config = dict(
    n_layer=9,
    d_model=256,
    n_head=4,
    n_kv_head=2,
    head_dim=64,
    d_mlp=832,
    vocab_size=8192,
    activation='swiglu',
    norm='rmsnorm',
    norm_place='pre',
    norm_eps=1e-06,
    positions='rope',
    rope_base=500000.0,
    rope_fraction=1.0,
    qk_norm=False,
    attn_scale=0.125,
    bias='none',
    tie_embeddings=False,
    parallel_block=False,
    init='normal',
    init_std_qkv=0.043,
    init_std_o=0.0,
    init_std_up=0.043,
    init_std_down=0.0,
    optimizer='muon_variant',
    lr=0.00672,
    lr_mult_o=2.0,
    beta1=0.9,
    lr_head=0.00612,
    grad_clip=1.0,
    warmup_steps=200,
    schedule='wsd',
    decay_fraction=1.0,
    decay_shape='linear',
    final_lr_fraction=0.02,
    batch_tokens=65536,
    seq_len=128,
    doc_mask=True,
    train_tokens=490000000,
    steps=7477,
    dataset='wikipedia_en',
)
MLP neurons of a small language model. Each row is named by its layer, matrix (down: output weights) and neuron, and shows model dimensions 80-207. Each number is 200 + 20 x the weight over its row's rms, rounded and kept within 0 to 999. A neuron's up and down rows have the sign that makes its largest values positive.
Before each neuron's rows, "fires before" lists the tokens most often just after its 100 highest values on Wikipedia text that the model never trained on. A number after a token or word is its count.

fires before: " " 51, "," 8, "0" 7, "1" 4, "ents" 4
L4.down689,219,232,226,224,212,223,203,222,207,202,209,197,187,207,212,229,154,221,225,205,189,239,177,203,208,213,243,213,215,218,176,199,215,209,210,185,200,187,227,233,198,177,196,195,214,190,236,221,200,244,204,214,201,186,218,200,186,227,189,238,197,203,247,210,208,155,169,204,196,222,222,197,197,223,168,180,208,234,170,206,229,183,197,215,213,189,217,204,191,190,205,194,186,235,199,171,202,181,197,195,192,176,192,171,231,191,189,195,188,195,172,180,228,235,226,187,207,230,194,210,194,206,190,222,234,223,221,233

fires before: "s" 32, "S" 15, "ureau" 4, " Historic" 4
L3.down486,229,209,232,202,179,216,201,190,213,231,174,187,221,238,190,203,183,199,221,240,204,222,197,225,215,224,181,212,186,243,181,206,209,199,230,196,165,204,189,207,220,179,179,200,218,198,157,183,194,219,196,207,218,190,176,129,197,204,236,178,179,196,182,204,182,188,141,226,214,195,200,206,189,183,205,183,214,192,191,189,178,188,204,231,212,201,187,195,227,155,232,151,210,186,185,193,168,196,186,152,198,228,219,215,200,212,181,192,224,197,209,227,211,185,185,203,175,191,201,214,212,207,219,198,207,194,203,217

fires before: ":" 41, " |" 8, " (" 7, " date" 6, "\n" 5, "==" 4
L3.down251,199,167,205,225,199,193,199,243,183,203,195,202,192,211,202,231,179,187,169,170,217,214,206,182,191,231,203,171,194,188,218,227,175,158,198,186,204,193,175,220,142,192,203,189,163,163,245,191,213,168,185,204,208,216,197,185,202,184,196,245,231,195,205,193,191,190,184,189,171,201,228,204,220,181,214,222,236,183,210,185,221,166,211,224,208,223,200,210,216,216,171,198,186,210,226,180,238,197,215,183,226,177,193,184,197,165,182,228,194,175,180,193,181,201,184,196,199,207,229,211,186,181,208,184,195,209,218,203

fires before: "\n" 45, "-" 8, " in" 6, "American" 6, "1" 4
L3.down643,206,225,209,222,176,190,206,184,174,188,209,194,205,278,165,224,221,200,207,205,202,228,215,211,205,208,197,225,242,217,185,185,203,213,213,210,177,176,186,220,165,223,206,201,210,199,221,189,197,216,212,173,205,188,207,175,173,230,187,174,188,214,177,212,206,217,198,209,176,173,200,192,209,210,206,240,211,226,203,216,182,212,188,204,195,250,157,191,196,228,180,201,221,193,161,199,208,195,193,200,198,254,222,207,181,177,189,182,218,169,197,172,195,205,216,239,213,160,207,205,204,164,211,222,235,173,212,187

fires before: "\n" 41, " The" 14, " He" 5, " In" 5, " It" 4
L4.down492,215,197,190,229,217,193,202,184,183,202,208,193,208,208,183,179,178,192,216,219,206,181,211,212,189,190,188,183,205,250,201,241,214,192,205,193,181,210,226,186,207,206,223,205,199,196,175,208,195,177,188,200,227,182,227,207,198,175,184,152,206,222,199,216,186,209,209,186,170,209,226,197,240,193,211,246,232,213,189,178,203,212,197,191,201,179,226,196,213,215,184,190,212,199,202,199,212,206,200,215,210,222,213,238,156,186,195,156,208,232,220,222,145,202,194,189,210,195,215,189,189,189,204,190,199,234,329,184

fires before: " |" 47, "|---|---|" 6, ":" 4
L4.down702,218,175,199,208,205,190,214,205,197,156,193,178,187,221,194,205,207,224,180,210,198,202,218,176,200,216,205,204,206,206,195,214,223,221,206,208,181,174,197,222,176,208,215,207,191,226,194,234,210,194,219,171,195,227,197,180,186,223,236,176,208,181,211,180,174,226,182,213,183,177,223,233,191,192,179,186,180,202,173,189,185,247,195,242,191,201,203,181,215,223,196,171,189,216,204,207,197,189,174,172,255,206,182,190,201,233,220,204,196,189,254,199,209,221,189,217,222,200,198,206,235,196,191,227,170,183,186,191

fires before: "1" 30, "2" 20, "0" 6
L4.down590,213,211,204,208,184,179,195,190,201,205,180,206,230,228,252,191,211,167,189,218,214,193,189,183,181,184,177,199,167,204,206,199,228,195,186,189,205,214,215,227,219,209,190,245,185,196,215,196,198,193,214,199,205,212,208,214,219,214,221,212,176,228,199,237,202,215,179,202,191,189,250,192,197,200,184,187,187,187,207,184,212,205,205,182,208,209,203,189,185,192,180,212,206,217,173,197,207,217,166,190,210,209,199,213,175,213,178,161,218,204,194,234,206,180,238,207,201,244,224,222,199,220,175,152,192,163,240,196

fires before: "-" 57, "\n" 15, " |" 4
L4.down323,197,188,189,220,202,212,156,193,185,222,207,188,167,198,176,203,183,195,178,213,229,207,195,165,230,210,209,163,234,214,194,161,194,221,200,197,225,199,162,211,197,180,213,187,180,221,193,201,224,169,215,190,205,187,195,182,199,198,188,220,174,224,191,186,192,194,192,182,207,200,239,188,169,180,175,208,199,156,192,207,137,185,189,200,212,197,205,198,198,202,192,195,204,193,211,193,188,181,198,213,163,208,199,205,226,198,211,170,219,183,157,205,200,232,190,206,202,196,223,168,204,235,189,208,194,213,196,250

fires before: "\n" 82
L3.down689,185,172,194,204,205,203,171,170,178,154,232,196,220,204,188,192,160,191,223,216,209,219,202,164,206,203,235,215,211,185,181,163,223,194,209,203,228,219,219,171,167,213,197,198,218,237,227,193,202,210,226,178,201,205,197,196,184,193,175,195,190,204,171,237,203,243,168,228,187,189,210,203,177,193,170,196,203,184,197,204,247,237,188,163,224,197,165,192,200,242,194,235,244,206,212,192,170,225,173,184,198,189,221,192,216,204,220,201,220,192,151,251,208,217,193,204,225,233,218,186,179,174,175,219,219,204,224,214

fires before: "\n" 53, " " 7
L3.down208,183,206,192,212,228,176,215,199,191,195,212,154,222,176,202,216,204,179,216,188,196,161,238,199,203,222,180,196,226,225,202,231,213,180,204,181,179,182,194,180,169,231,236,184,217,188,176,179,230,251,214,168,182,194,225,177,196,222,205,189,180,177,197,195,191,191,177,204,207,203,185,215,204,201,182,198,179,197,195,211,179,197,212,193,185,177,163,198,206,229,182,208,216,190,223,198,191,212,181,184,227,191,212,160,178,226,195,188,241,211,178,226,223,216,133,184,175,228,160,184,195,196,174,203,214,212,198,207

fires before: ":" 48, " |" 9, "\n" 9, " name" 4
L3.down757,196,224,242,210,221,177,217,189,216,183,184,206,216,216,207,209,210,251,189,232,200,216,211,216,157,175,173,137,198,180,172,210,195,207,216,173,218,202,176,195,157,184,190,211,198,192,202,188,190,189,184,210,211,222,225,203,201,218,221,180,216,213,205,187,201,200,176,193,193,208,209,194,214,219,207,191,184,214,213,176,183,228,214,235,213,184,204,209,206,227,204,223,236,181,253,205,230,205,179,208,187,206,198,188,174,204,209,188,196,169,200,238,199,212,225,167,225,195,211,181,203,225,194,199,179,200,185,187

fires before: " |" 23, "%" 19, ")" 10, "5" 7, "4" 5, "1" 5
L3.down181,190,197,191,168,193,200,220,195,177,212,216,209,207,214,200,183,224,209,188,196,200,187,197,182,200,191,211,180,221,219,237,215,214,201,177,175,203,169,201,160,158,200,194,173,192,171,201,187,205,237,192,225,195,220,210,221,182,253,214,187,211,193,195,179,207,220,220,222,221,172,194,187,183,176,210,187,200,229,202,230,197,187,181,232,193,148,174,246,179,207,174,163,166,205,179,155,193,235,191,206,184,189,232,239,193,183,219,217,190,215,199,207,214,202,176,185,170,193,191,207,200,185,191,190,152,175,155,218

fires before: "1" 49, "2" 20, "9" 8, "0" 7, "8" 6
L3.down569,215,239,179,219,182,194,180,188,194,228,212,171,227,198,196,178,219,185,185,192,196,172,210,146,208,177,175,162,182,213,208,223,165,209,192,215,190,190,182,201,173,212,178,202,185,174,215,198,207,204,244,208,166,214,219,201,221,238,182,191,191,192,171,209,162,217,157,203,187,213,204,219,202,197,216,177,229,164,202,216,184,198,223,200,200,249,183,229,215,237,201,201,175,187,174,212,208,218,208,200,195,208,199,215,200,182,197,177,185,199,175,179,197,162,151,182,231,213,228,176,230,181,203,193,202,204,177,222

fires before: "s" 76
L3.down694,192,198,214,212,181,237,182,211,214,226,211,173,181,197,189,226,203,199,216,212,218,165,184,225,182,212,189,198,174,175,220,200,183,226,221,186,198,181,212,161,198,240,206,194,187,227,221,223,199,238,203,191,156,180,188,248,230,216,178,214,228,185,203,217,195,202,190,198,176,221,211,205,181,221,204,196,202,190,232,216,194,198,182,210,200,214,209,207,202,237,178,189,195,203,193,192,234,187,165,216,188,207,224,209,179,190,172,247,197,204,212,189,190,224,155,223,180,184,261,211,240,181,242,175,214,207,215,208

fires before: "\n" 89, ":" 4
L4.down373,206,213,199,219,204,218,180,168,205,207,212,198,185,235,211,186,206,220,224,183,173,172,182,164,221,165,211,215,183,187,190,176,198,195,206,211,197,192,179,201,142,202,174,237,220,192,198,230,215,180,216,194,203,201,201,217,223,167,196,202,199,194,176,216,208,214,229,202,225,187,199,183,217,172,189,205,165,192,175,186,238,221,205,212,192,175,203,160,173,201,205,223,194,200,187,174,175,248,213,213,169,205,220,207,226,202,170,205,214,224,167,233,210,190,202,170,244,209,209,210,199,227,164,209,184,194,161,178

fires before: " the" 45, " his" 5, " them" 4
L3.down710,208,198,203,175,178,199,216,220,197,184,172,177,195,229,184,203,248,187,232,201,191,194,191,206,226,201,218,192,220,206,180,162,226,214,206,194,201,234,215,206,218,192,205,202,239,198,205,258,202,168,197,195,154,199,202,195,190,217,208,220,192,208,192,171,176,210,217,253,188,170,177,241,188,193,209,196,248,188,222,190,210,182,197,220,189,174,203,192,178,193,155,225,244,221,206,217,242,209,176,208,183,194,210,194,192,204,202,194,211,193,185,184,227,181,183,208,188,219,192,195,210,212,210,215,178,210,162,177

fires before: " |" 39, ":" 9, " Team" 4, " run" 4
L4.down147,254,178,175,160,212,212,188,201,176,220,222,210,193,227,199,214,178,169,217,211,202,227,209,189,164,216,220,190,170,185,180,187,199,193,181,185,204,189,222,233,156,157,164,201,203,236,176,201,217,188,190,205,210,162,213,223,152,217,237,224,203,220,188,216,208,226,193,178,220,182,215,229,235,216,213,191,247,217,183,218,199,200,219,203,189,181,169,205,219,193,227,184,191,223,230,195,188,210,227,209,207,172,152,169,175,174,208,199,231,192,224,186,192,222,190,212,190,197,194,183,213,215,184,189,195,198,190,238

fires before: "|" 39, "\n" 28, "-" 5, " |" 5
L4.down548,201,196,223,163,225,196,200,160,172,210,144,182,202,188,181,243,189,212,203,222,234,236,193,203,228,201,204,160,198,176,186,205,184,202,224,195,219,222,179,206,179,205,198,251,185,187,184,209,166,231,203,203,213,164,207,214,199,235,192,225,191,193,185,194,227,184,193,177,215,213,176,222,205,174,177,192,197,214,208,204,210,177,215,198,209,215,205,232,207,204,218,200,196,199,160,223,223,189,206,165,221,228,179,241,194,206,196,167,182,198,194,223,202,191,164,215,222,196,205,207,223,127,229,217,192,204,212,164

fires before: "s" 29, "–" 25, "-" 4, " –" 4, ")," 4, "\n" 4
L4.down798,200,209,221,183,230,208,191,195,207,214,198,172,187,191,194,209,205,216,171,203,166,223,205,188,177,187,204,183,222,195,184,211,172,199,243,249,197,185,210,183,217,208,214,213,195,212,219,161,208,195,205,185,168,185,205,203,215,215,178,218,178,154,183,192,223,197,196,205,202,185,220,228,190,192,236,179,203,213,207,203,215,210,213,189,230,212,192,215,196,207,193,223,224,195,187,186,206,206,203,232,165,174,249,189,188,247,191,179,202,214,191,193,221,216,221,234,197,222,214,193,213,169,194,213,211,207,169,246

fires before: "0" 23, "1" 19, " |" 12, " the" 11, "2" 9, " " 4
L4.down527,223,184,177,232,176,190,207,210,202,175,230,199,195,184,194,183,170,190,164,201,203,169,241,198,210,208,234,220,175,191,168,225,181,190,208,229,199,222,211,154,183,195,207,177,189,180,191,177,190,208,209,203,210,211,216,198,201,212,217,216,183,183,228,226,177,197,197,191,177,207,205,178,231,185,194,200,225,188,187,201,201,193,229,173,217,178,203,193,200,144,210,147,185,207,175,201,219,191,186,205,165,219,179,194,205,221,174,173,215,200,208,235,179,177,199,172,195,205,178,207,189,190,198,206,187,228,243,164

fires before: "\n" 91
L4.down762,235,220,176,218,173,179,206,213,182,193,214,217,198,239,161,174,204,175,176,225,186,224,258,197,198,201,169,204,210,196,206,186,208,204,249,204,196,213,206,190,183,202,174,221,224,158,213,249,221,186,215,221,208,180,184,196,188,203,220,184,221,229,183,202,192,170,219,225,226,217,209,198,213,186,232,201,225,221,195,174,228,237,195,182,203,191,201,183,205,182,234,201,179,205,183,199,197,193,201,206,187,210,229,184,198,213,200,217,215,200,200,176,235,229,184,251,228,240,183,192,212,213,218,189,212,211,281,212

fires before: " the" 35, " his" 8, "ing" 5, " them" 4
L3.down808,196,211,193,212,198,184,212,241,176,205,177,194,183,206,171,198,211,170,175,188,169,223,221,206,231,176,229,218,200,223,169,172,197,234,178,206,197,191,216,193,217,188,201,220,179,223,229,212,212,212,217,201,201,204,229,171,210,165,213,207,200,205,208,212,212,244,191,204,158,222,191,210,184,228,250,161,185,235,186,215,225,228,188,232,207,188,235,205,170,214,159,166,187,184,236,173,184,215,205,199,196,233,182,209,185,186,206,193,211,210,201,246,168,202,178,202,252,180,171,197,212,183,202,210,201,193,146,236

fires before: " " 59, "\n" 9, " |" 8, " –" 8
L3.down621,186,223,182,193,204,196,210,182,164,218,205,194,236,221,217,216,180,182,212,215,207,221,215,201,203,226,179,204,187,190,233,205,153,205,211,193,208,203,234,193,207,225,213,231,223,161,175,200,166,212,197,192,195,214,226,204,172,218,206,165,220,210,201,216,210,199,185,206,208,195,220,222,207,183,218,153,213,176,164,205,213,201,226,216,198,194,187,205,156,221,203,174,215,191,231,195,189,207,231,178,200,222,191,214,213,193,177,190,169,206,208,175,225,215,189,173,203,241,169,198,175,184,194,207,234,238,171,202

fires before: "s" 72
L4.down565,200,179,218,207,190,198,191,226,221,200,172,224,221,184,226,181,192,207,183,212,224,189,160,201,161,208,214,199,153,202,247,184,176,182,228,205,203,167,199,196,212,187,195,213,192,209,189,212,197,202,187,205,188,189,205,207,217,192,224,196,227,193,203,227,206,161,208,149,200,220,180,205,201,207,248,153,233,212,216,188,206,195,170,202,192,189,216,155,205,202,180,203,200,211,224,208,206,158,196,199,213,216,194,191,200,180,171,228,157,190,204,257,202,200,174,181,208,205,222,244,195,203,205,203,204,219,205,206

fires before: "0" 17, "1" 17, "3" 13, "2" 9, "6" 6, "4" 6
L3.down438,168,166,192,199,220,191,188,160,187,223,211,194,227,201,248,201,221,211,207,219,211,214,207,190,194,217,215,213,157,183,191,183,208,222,198,234,222,179,175,217,203,191,199,202,227,178,167,191,203,165,203,211,223,188,198,213,192,214,235,225,183,181,229,226,152,206,174,232,185,208,210,188,191,195,188,208,162,180,193,175,193,196,182,199,179,208,226,204,163,193,208,202,182,209,203,207,212,202,202,206,228,191,230,229,185,211,205,203,177,182,199,176,207,216,183,205,192,236,158,195,187,202,222,220,186,208,198,181

fires before: "1" 31, "0" 19, "2" 14, ":" 4
L4.down4,178,175,211,211,208,226,227,173,147,188,178,178,201,220,207,164,176,229,221,224,221,209,194,224,206,221,198,188,201,157,181,174,246,199,204,217,250,186,203,195,224,207,206,180,231,189,201,180,220,202,210,226,225,206,234,181,192,212,203,149,207,196,213,200,212,218,202,198,218,247,210,219,220,189,209,193,219,168,192,164,170,238,201,199,184,218,169,230,218,235,174,203,207,201,201,192,198,197,174,189,203,179,230,194,147,206,223,195,231,192,176,239,208,201,230,207,208,209,217,237,194,225,199,186,226,207,259,181

fires before: "\n" 86
L3.down714,211,210,218,180,210,195,189,187,198,224,210,191,224,212,184,207,211,172,184,206,213,222,172,214,206,189,193,217,214,196,161,236,194,187,194,203,198,208,224,215,233,215,173,232,217,215,200,218,187,186,250,213,222,221,191,233,198,177,169,189,203,200,191,228,203,223,222,191,185,181,164,198,188,187,222,217,230,193,202,231,229,233,177,196,176,209,179,194,189,187,184,199,207,217,171,202,185,205,170,223,177,213,195,208,224,190,201,173,227,227,179,208,208,161,204,206,217,219,227,188,172,176,192,198,191,192,232,169

fires before: "9" 34, "1" 25, "8" 14, "3" 5, "7" 4
L4.down328,166,210,203,175,145,175,209,209,186,225,168,212,198,208,210,216,240,220,222,201,237,191,193,194,213,190,196,182,209,231,201,184,178,167,188,216,225,202,209,193,224,190,182,196,189,228,200,182,201,215,190,189,211,197,206,189,208,186,193,239,227,167,220,158,180,212,156,223,183,196,170,190,194,198,221,176,229,190,220,198,186,223,191,186,158,221,179,180,169,176,249,175,230,217,194,187,196,182,181,196,185,200,207,173,182,151,188,218,164,155,196,197,192,200,184,193,186,230,209,210,223,228,230,199,218,156,213,209

fires before: " |" 53, "|" 8, "\n" 7
L4.down526,200,242,191,224,185,216,220,216,186,190,210,238,199,215,221,238,168,170,184,217,229,206,201,207,233,196,236,173,155,201,182,181,189,180,186,202,179,230,209,181,177,203,240,214,240,192,188,211,159,205,190,197,193,215,185,205,195,182,212,214,206,218,177,176,221,216,179,198,172,186,187,214,207,187,215,199,157,207,176,174,179,192,173,178,236,209,193,182,213,181,184,216,178,185,221,168,210,210,205,185,207,223,204,217,209,197,163,219,200,210,204,204,207,212,209,176,245,188,196,198,227,201,212,207,206,223,219,192

fires before: "\n" 72
L3.down601,189,198,200,202,224,223,185,195,197,206,186,199,180,234,204,177,219,186,237,208,221,191,209,188,200,227,197,217,194,201,206,186,192,234,214,209,203,187,222,203,191,180,247,234,206,159,200,176,220,246,201,188,202,213,211,221,193,232,182,205,231,173,223,215,191,177,209,244,197,244,190,156,229,206,182,219,239,162,194,189,196,192,196,208,212,202,171,214,214,187,232,164,188,181,190,183,208,167,178,228,187,218,196,206,201,196,186,199,233,193,196,180,227,165,173,203,218,226,200,210,218,196,208,187,237,206,246,181

fires before: "1" 37, "," 11, "2" 11, " to" 9, " and" 7, "." 5
L4.down635,193,173,192,199,179,223,208,194,218,191,221,194,183,190,191,213,198,178,182,182,191,226,214,202,216,220,206,196,204,211,168,192,230,225,205,215,188,204,182,216,177,171,218,193,168,185,229,184,178,171,195,165,216,163,221,171,197,158,171,176,222,188,224,226,201,145,196,251,172,181,246,206,195,215,210,190,212,233,227,186,196,186,170,187,187,182,170,256,221,211,190,219,208,166,173,204,215,200,209,183,199,201,217,190,189,190,191,210,197,225,154,206,186,203,204,237,223,200,161,181,186,213,191,198,205,183,181,187

fires before: " |" 39, "–" 15, "-" 8, " /" 5
L4.down236,218,183,198,181,201,236,225,219,216,203,184,176,219,216,197,222,202,190,218,210,140,190,231,188,226,205,189,223,226,175,193,225,211,222,204,210,207,210,188,208,204,199,169,186,197,186,231,188,185,203,200,196,209,197,170,181,202,183,177,195,206,229,211,225,193,220,189,242,213,245,230,203,170,162,208,182,155,196,215,214,222,173,208,203,217,184,230,181,236,222,198,235,212,235,198,233,223,177,225,210,185,218,173,216,222,220,189,195,201,195,207,237,223,204,175,231,203,202,172,187,230,225,207,202,220,180,241,207

fires before: "\n" 100
L3.down154,169,227,215,206,225,213,185,179,210,213,201,179,242,182,184,201,241,197,219,164,174,192,200,187,221,176,195,239,224,202,206,201,200,184,188,173,195,213,207,191,204,178,217,225,180,193,211,206,190,207,234,200,182,201,216,195,191,197,193,207,214,168,177,183,168,235,220,208,216,185,221,167,218,204,217,212,232,161,218,224,202,214,201,257,230,171,159,188,147,193,211,183,185,200,219,185,201,161,206,176,179,205,176,255,234,209,218,230,187,215,199,168,230,212,187,181,222,212,188,215,195,219,162,194,219,239,175,206

fires before: "2" 32, "1" 26, "4" 7, "6" 5, "9" 4
L3.down610,169,191,209,208,191,200,202,191,223,172,207,194,201,220,240,198,224,254,202,201,187,210,210,222,171,214,219,200,172,190,201,178,182,216,198,201,196,208,227,213,186,211,175,192,182,222,225,185,177,218,195,197,177,241,208,188,189,236,199,161,219,180,194,174,181,244,214,213,240,202,179,216,209,169,193,216,164,195,233,215,181,193,199,235,188,192,212,162,196,194,209,240,210,198,241,192,187,193,194,178,206,194,229,217,212,205,187,199,186,198,219,186,216,189,221,176,203,198,155,206,201,200,196,197,217,176,215,173

fires before: "\n" 54, " |" 16, " of" 6, " " 4
L3.down422,199,170,195,185,231,178,226,188,188,221,184,184,209,212,175,196,172,173,164,200,208,203,193,229,208,248,209,199,205,188,231,211,195,225,218,192,181,167,224,198,176,178,212,223,205,185,260,196,215,203,169,162,170,164,220,212,205,213,176,199,167,188,200,208,201,197,227,227,207,189,221,184,198,170,184,150,194,234,180,194,201,200,202,191,213,223,213,213,212,179,207,205,179,208,213,209,187,204,220,199,238,191,209,187,169,198,198,156,229,216,208,184,198,179,167,157,216,234,224,187,194,217,257,193,184,188,201,217

fires before: "1" 39, "2" 32
L4.down275,196,205,215,190,214,194,219,198,197,150,202,231,181,213,241,241,171,191,231,143,208,200,162,183,216,218,205,230,191,223,216,206,214,164,214,204,229,219,213,215,169,183,194,181,205,203,194,190,223,192,201,213,188,209,198,201,203,198,222,182,186,164,157,182,174,191,226,220,221,197,199,196,194,189,173,218,178,233,214,185,181,186,212,200,207,215,190,208,188,195,175,174,229,251,198,186,215,170,171,228,160,200,179,202,188,212,191,216,181,219,200,212,206,237,193,153,182,235,199,186,225,217,153,211,181,213,240,194

fires before: " |" 24, "%" 11, "9" 10, ")" 10, "1" 7
L4.down140,210,204,205,172,176,212,181,196,194,228,215,199,226,194,211,205,197,176,205,199,175,211,178,225,184,168,194,183,177,206,206,173,170,224,158,207,211,225,210,192,155,207,179,175,199,195,226,175,214,214,187,220,229,231,236,206,195,210,183,174,192,197,187,160,157,197,149,236,234,186,226,177,177,230,212,221,217,203,214,201,204,220,186,196,176,209,194,158,205,172,188,176,168,191,206,212,195,192,193,183,221,222,200,210,213,183,182,207,197,205,160,199,197,231,200,227,192,193,193,193,217,186,213,226,212,167,239,209

fires before: " " 81, "2" 5, "1" 4
L3.down529,191,192,216,185,187,196,199,173,201,213,204,164,146,231,190,224,208,204,224,198,174,203,185,180,200,181,230,166,211,242,189,211,202,232,204,222,186,199,221,228,177,222,216,195,206,216,206,200,221,181,217,222,203,194,186,183,208,183,145,182,201,220,197,211,189,199,211,223,174,202,230,211,217,179,196,187,187,234,178,211,184,205,170,206,204,204,223,193,164,226,192,209,191,204,180,193,162,210,210,182,191,182,192,177,183,196,207,199,179,202,150,200,177,207,177,202,174,199,154,224,232,203,196,216,187,170,212,220

fires before: "0" 18, "7" 11, "1" 9, "8" 9, "3" 8, "9" 7
L4.down160,148,176,255,182,175,214,194,191,210,153,231,222,244,212,199,196,207,215,208,208,230,232,194,210,226,223,189,227,221,192,197,159,218,216,194,216,191,195,213,210,202,200,216,202,211,199,215,211,186,207,207,197,207,191,203,188,171,222,230,200,199,227,179,195,199,179,185,215,197,189,219,171,219,190,159,235,178,223,183,234,176,185,186,197,231,189,221,194,244,182,186,226,226,152,212,228,234,201,210,214,185,169,215,162,187,197,219,211,185,181,180,204,222,186,193,210,199,181,223,155,192,202,182,205,163,195,238,197

fires before: "1" 39, "2" 14, " of" 4
L3.down752,204,188,213,211,192,180,193,185,198,222,206,163,209,204,212,208,208,162,188,189,213,195,174,218,172,238,202,164,153,187,198,216,201,173,179,208,208,204,217,205,199,237,190,212,206,181,210,180,227,233,204,166,163,195,215,213,194,163,226,203,220,185,195,244,212,202,244,206,204,216,178,246,204,192,159,249,215,174,195,176,187,157,194,227,207,171,224,200,220,196,211,187,201,221,199,192,221,219,214,221,210,177,186,198,169,205,167,185,213,219,212,194,189,210,165,191,222,181,202,214,211,178,220,187,185,183,215,195

fires before: " " 36, "-" 32, "\n" 12, " Succeeded" 4
L4.down448,206,195,197,193,191,225,212,213,225,198,208,225,165,199,205,189,208,171,182,221,206,217,191,200,232,218,220,198,207,191,197,208,158,211,234,176,200,177,221,206,207,212,199,206,200,223,200,187,177,210,213,161,234,185,191,173,253,201,159,151,193,192,215,250,168,201,191,200,219,183,241,210,177,168,216,213,198,187,196,207,171,203,171,213,232,174,172,185,202,203,224,206,215,239,208,206,214,197,194,184,187,193,193,188,198,181,176,206,197,186,185,204,175,229,208,199,228,192,229,208,213,180,226,195,268,219,202,200

fires before: " |" 51, " and" 4, "7" 4
L3.down540,178,211,193,244,204,204,202,197,221,208,225,210,186,213,219,222,222,200,225,197,195,167,189,168,204,204,178,204,205,179,164,202,168,223,202,191,224,197,189,184,237,198,178,210,229,173,208,222,205,198,177,230,240,191,175,206,212,216,202,197,199,212,187,173,174,185,185,196,187,213,204,187,222,203,195,176,202,190,182,230,227,196,190,210,202,201,186,215,232,204,192,144,172,215,193,208,176,169,203,202,200,210,195,175,225,197,196,178,231,212,228,180,223,209,177,211,236,218,229,205,200,203,205,201,159,199,182,176

fires before: "8" 13, "6" 13, "9" 12, "5" 9, "7" 8
L3.down724,186,176,200,189,232,198,198,191,231,244,215,228,185,198,196,213,182,213,232,232,209,202,204,163,216,228,184,212,230,179,216,152,165,197,198,247,172,188,192,176,232,166,189,220,206,207,178,192,196,208,191,201,195,225,227,196,199,194,217,207,182,189,203,196,173,173,204,204,171,196,227,175,186,202,155,192,189,182,156,196,209,183,226,197,210,189,176,208,193,184,180,179,212,210,201,215,212,231,233,198,202,219,213,231,199,191,223,192,192,201,216,255,168,178,200,169,223,220,165,181,204,181,204,212,194,190,171,219

fires before: "0" 41, "s" 5, "6" 4, "," 4
L3.down217,161,205,164,205,229,168,192,201,187,193,209,211,205,156,196,185,206,200,213,179,194,196,209,220,174,193,202,204,216,227,201,197,177,228,221,208,235,206,223,237,175,208,210,187,220,193,193,175,187,225,229,212,197,213,190,197,190,196,168,208,200,234,195,199,194,190,223,234,184,157,210,212,143,183,217,184,192,173,208,219,180,202,210,224,220,190,228,218,184,189,219,173,175,201,226,212,189,178,231,203,236,223,213,199,167,179,200,206,204,180,193,191,196,162,206,192,186,187,156,194,236,194,223,168,222,221,241,166

fires before: "7" 19, "8" 14, "6" 10, "9" 10, "2" 9
L4.down38,224,228,226,198,189,199,200,200,218,177,185,161,229,202,179,197,228,189,187,192,180,208,224,179,240,208,175,197,211,193,169,189,170,236,189,188,227,177,174,162,210,225,175,218,211,194,233,158,199,217,213,213,210,238,176,173,181,212,205,184,195,204,234,174,220,174,225,210,184,218,214,189,217,209,211,204,201,191,195,210,193,201,221,171,230,214,189,171,210,200,207,185,206,137,203,208,182,193,197,193,177,215,196,205,182,199,210,210,190,180,202,198,199,184,206,228,253,195,210,197,214,157,188,185,193,177,191,181

fires before: "\n" 86
L3.down254,208,226,227,163,227,205,147,183,197,237,208,219,211,212,215,211,224,199,193,178,218,206,205,202,173,206,203,226,212,180,197,174,202,173,194,177,226,179,164,231,186,124,184,201,199,176,226,219,225,210,197,206,206,224,199,179,197,186,197,197,217,229,196,146,206,219,223,217,229,206,222,192,174,199,224,167,233,196,201,212,222,214,185,179,200,226,182,216,217,218,213,166,165,209,185,204,198,155,244,187,246,207,183,178,182,214,188,172,221,186,179,202,218,211,205,207,209,193,202,185,203,176,212,200,204,189,215,232

fires before: "2" 39, "1" 22, "8" 9, "0" 7, "7" 6
L3.down412,193,208,170,228,165,233,204,156,171,190,213,192,194,221,220,186,193,203,206,208,182,203,223,224,173,201,195,164,155,198,199,165,182,201,223,186,229,155,219,228,202,174,203,179,216,204,231,210,187,190,193,181,209,183,228,204,182,186,234,193,219,232,231,123,192,189,191,213,214,220,204,196,207,197,163,203,175,188,223,193,155,197,179,207,212,202,208,196,207,228,201,196,197,208,148,217,200,217,226,193,202,180,191,207,162,200,224,205,177,198,223,227,209,206,194,240,160,240,159,211,203,200,206,224,196,186,215,191